config = dict(
    num_hidden_layers=17,
    head_dim=64,
    intermediate_size=1024,
    init_std_up=0.04,
    init_std_down=0.0,
    optimizer='muon_variant',
    warmup_steps=200,
    batch_tokens=65536,
)
MLP neurons of a small language model. Each row is named by its layer, matrix (up: input weights) and neuron, and shows model dimensions 0-255. Each number is 128 + 24 x the weight over its row's rms, rounded and kept within 0 to 255. Numbers have three digits each.
Before each neuron's rows, "fires in" lists the words (lower case) most often at its 100 highest values on Wikipedia text that the model never trained on; "fires on" lists the tokens most often at its 100 highest values on Wikipedia text that the model never trained on.

fires in: "album", "website", "summer", "songs", "tour", "comic"
fires on: "alb", "s", "ong", "er ", "our ", "ic "
L7.up450:119103126167082121178084078170088147111167130083117110129145126073165124158123141122132123110111108097102129100113108121139157126131103144128123149125118142093132130105105115155106100134114107154081139117143129110130075149115144087153136112149134119127096081115144136159129110148105128128161136100153097153136151128114167107100125124145113090094118154102114109170106143142171095139169109097113105120086144161123142089077157159107155157096158127117101145155099153149155157082114110120166092151096086117175134115117132143116134114117170138126114136073120144122165131107141127120142156108131119082135127131118150132111160158105120132118110059128157098156153117130086131090125130070137118163128105146100094110116144144136141125140118111120144137170105119135118153147159153

fires in: "states", "europe", "louis", "world", "european", "state"
fires on: "Eur", "ou", "en", "States ", "World ", "ate "
L3.up337:114158077152165134167129131132134126104117084117153152124132142118130136119092150107139123181088131163114124143170118082132125128132125140112162176079146128132154139150142123140158119112111144121141127125148112135132129114156112135124087110138191153113146125130137153131139140147145185143182174138134140128132122102117121133141136132106127155174137138093138137128157127131089133149122150131175083092106095145094065126103128101107089110135130113084081081157170132130140096134166078102104163132147104115168141133102145091136124109158143144093097148116121089130151094131146105148090104144117151159149150134111141095162186133154117132112133153129147135135145129143175156163141124156109129132156156159124135136112164133105099138140117154151099124119143120162151080101089181

fires in: "in", "cinema"
fires on: "in ", "in", "In "
L10.up545:155131105132151122153127150123106128122123122114149085139128125131155127149117120167101103123144114147141135128133121098114125135099147143087136128099163168118161133113171121109143078091069137132175130148085128177123109145165118144124127141121156089156124125106120101134117182197108125086126132075109131054111164120145126102136133111095121119100137125084110105108132108154138136137159111126152133137129103134090155100130150109096146102149174141154107151171132150107141114121166141141077102133114137192151135118132100173133152139125126117109139160150150150123153108122109114097135101125084133161145151172144127162128092138134162105122128132118175111144129123115142174088087090122129090147153119153097149115127168111150124124083119118100114112106105086154091123171142148

fires in: "artist", "large", "art", "around", "artists", "article"
fires on: "ar", "Ar"
L8.up164:160161098123113159127117141150128114107095158095157106162152114121142095099099091158163116127114147139075158150130114111150147115074162173120162122123141135119135118115110163130142107150124092157101095093101139086115140128152105175202135125148126111115143136142111138175121110122183160135125118109122146145100159163109141147192134122101102083132089102066135134119129136108139121114150103107132106156127141128167130113110155140108125170111121095142131156110146150170146107138123122097149162167112130133142139127147141121122123170111105158151142120097143172161108096108137086096130117101109110109099111139135127141095110109127110132086153096108118121112141114139141139118123130163107147136127180100076166151142127115122136096104185130141085106155123116126105131151181112

fires in: "on", "season", "billboard", "career", "turnout", "there"
fires on: "On ", "seas", "ill", "ang", "out ", "ere "
L2.up933:109154126092150101123163105135120072072149106108147118168157099118110161117136130117144130145148149121147138087145101139124124127157140112159131113122150123120111118177098117076160130128123104146123101184134102122123088132134099156066152100124150122164101137137116142170113130121087159144153123119146104122083118099127115117098076077135130151118105133151158100112157159107139142141152131134124178131130116100137132175150119151151127121090093118136100152138142114141147152145120130101143137106119116084126119105142116180110136117137162130125145142133152132143150168114115117107123158097130066112164128143094113084077148145085141133101148141149107096126147104103154093207071094152123101115128125154102139152144117144111148104104099097138120144123119139134093139093095125

fires in: "california", "area", "no", "vulpea", "georgia", "areas"
fires on: "ali", "are", "pe", "ge", "ce", "Ge"
L2.up526:181086150168104101099115083137132111119111148086131131113146146112128135123118104161135114117150140112130154115158095058147099163145143090125101152155116147116083130145104102160111143121135130119175120105132090124120122147101097143102141152143182133090113114121120164119159114088120092168115132123138138145157150102128114152135067084127124149155137112145118098112114120103146099106121122098180164144136111108143124157093142157105119162134107118138076101077140142128142164163114141179129081139085107125162136124173102158147135146120145116128142146192114090087115093139102131117125135126128146114119128155116158144103135097119101082158127131117150110118087139123077103126162130073119142153102086120101150141123159149121122121126126143127102112156129104150125143104131157

fires in: "did", "made", "members", "biography", "stemonoporus", "jimmy"
fires on: "d ", "made ", "emb", "oc", "em", "im"
L2.up782:094123156138124150091082147149118173131147120088126098109101109083120134131118124101135123197112169153087118073144149123112167099148145180153157132161100163134117142169127115115150106127110114147149150173159150128141113148160124123153117135130143116100118122102185164104144132119111135146112124145129161127121171115102136133131114148120113137087124157099157172116125103139139131154125148112129147133143126114156155147103134171117113156116113121098127112137150147160102132103145154119092147101072201153126165144142150142136114128163116124111092110117097151153153152113126121167132161167109126094136122102123163122110081119131135110162117125126125144133157132113088144137146095108135173102121142120124175110161122142142177136101202106126123131175120153074118119143132094

fires in: "west", "dehradun", "northwestern", "southwest", "north", "uttarakhand"
fires on: "h", "est ", "th", "u", "est"
L7.up867:117107137135157130123120129074126116121155102110096155067106134079114102119152118129100127141119088129126119131145065139156125136084088106132138084133091135129112110137117148129129129111116154170130119107093124110143122128139059143138166114133135131096133130109098146061151165142133098156097118112146122157106122130122109180119118116071106120168150121139157165102132157110096102151158139118118109131117138149111134141105162114135125122164110128147105168139119139135116126136117134133118146185171075062139119105128134151139129079130129108109156114129106123167069107132117148124172112097098147135111148102135171056134120122129128109102117121115110135118101178121114125113144136143128149149133095130117128149183159103153133125113121137133108150085138144125128117162096056

fires in: "york", "country", "district", "republican", "rep"
fires on: "Rep", "Yor", "Coun", "stric", "il", "inc"
L8.up203:124106124134133169140143092107129146140125144134115165119125141088126143143144105093126104132160130135121081104124148158097119145140108101157152119118114123105098125133126122109133170159084140182109069118105112160107073127118121166114095120122107089136076121130129109170146150128103111124152117140060090138122148085102098155150127097148121095077165094151129129134084100154114170152116128112171146136120151128089128143132120074109119133096160096148143118154130157153125150134083116112101154148096120147134064137143120152145104096166169097134142178100139152131107114183100125112099160142159118119130150098107094107093120148118131148138070093148135153087158115142153136108099140136131137138126141151102151113134133137136128148131139113157165142135148141100121120139138168

fires in: "in", "between", "after", "the", "because"
fires on: "In ", "in ", "between ", "after ", "use "
L8.up522:121143136135138168127138131163121143101104133128118115147160105147079093136141103115156141106129136113147143092096135150163112124159146138124179178138124176127131129143108120119109145146145116179164082131135155122121118140135097178164118143117119108161166117137107128123092109111138127067100145115129143120090143164122139149148087104158142128160046125144155124124097132167149150136121124088137133101104110148138158145111141127149133101116104120164125123084119149156106146128092145129166153156135121135140123083113155155148148100099087107089109099154118099121115161129132114146114109098135095146101104125087120098170100127118160116185131162137160152122076134114142143130124075098104141204142126145110147101136139077128158149147099126125094112108103138104114110135119095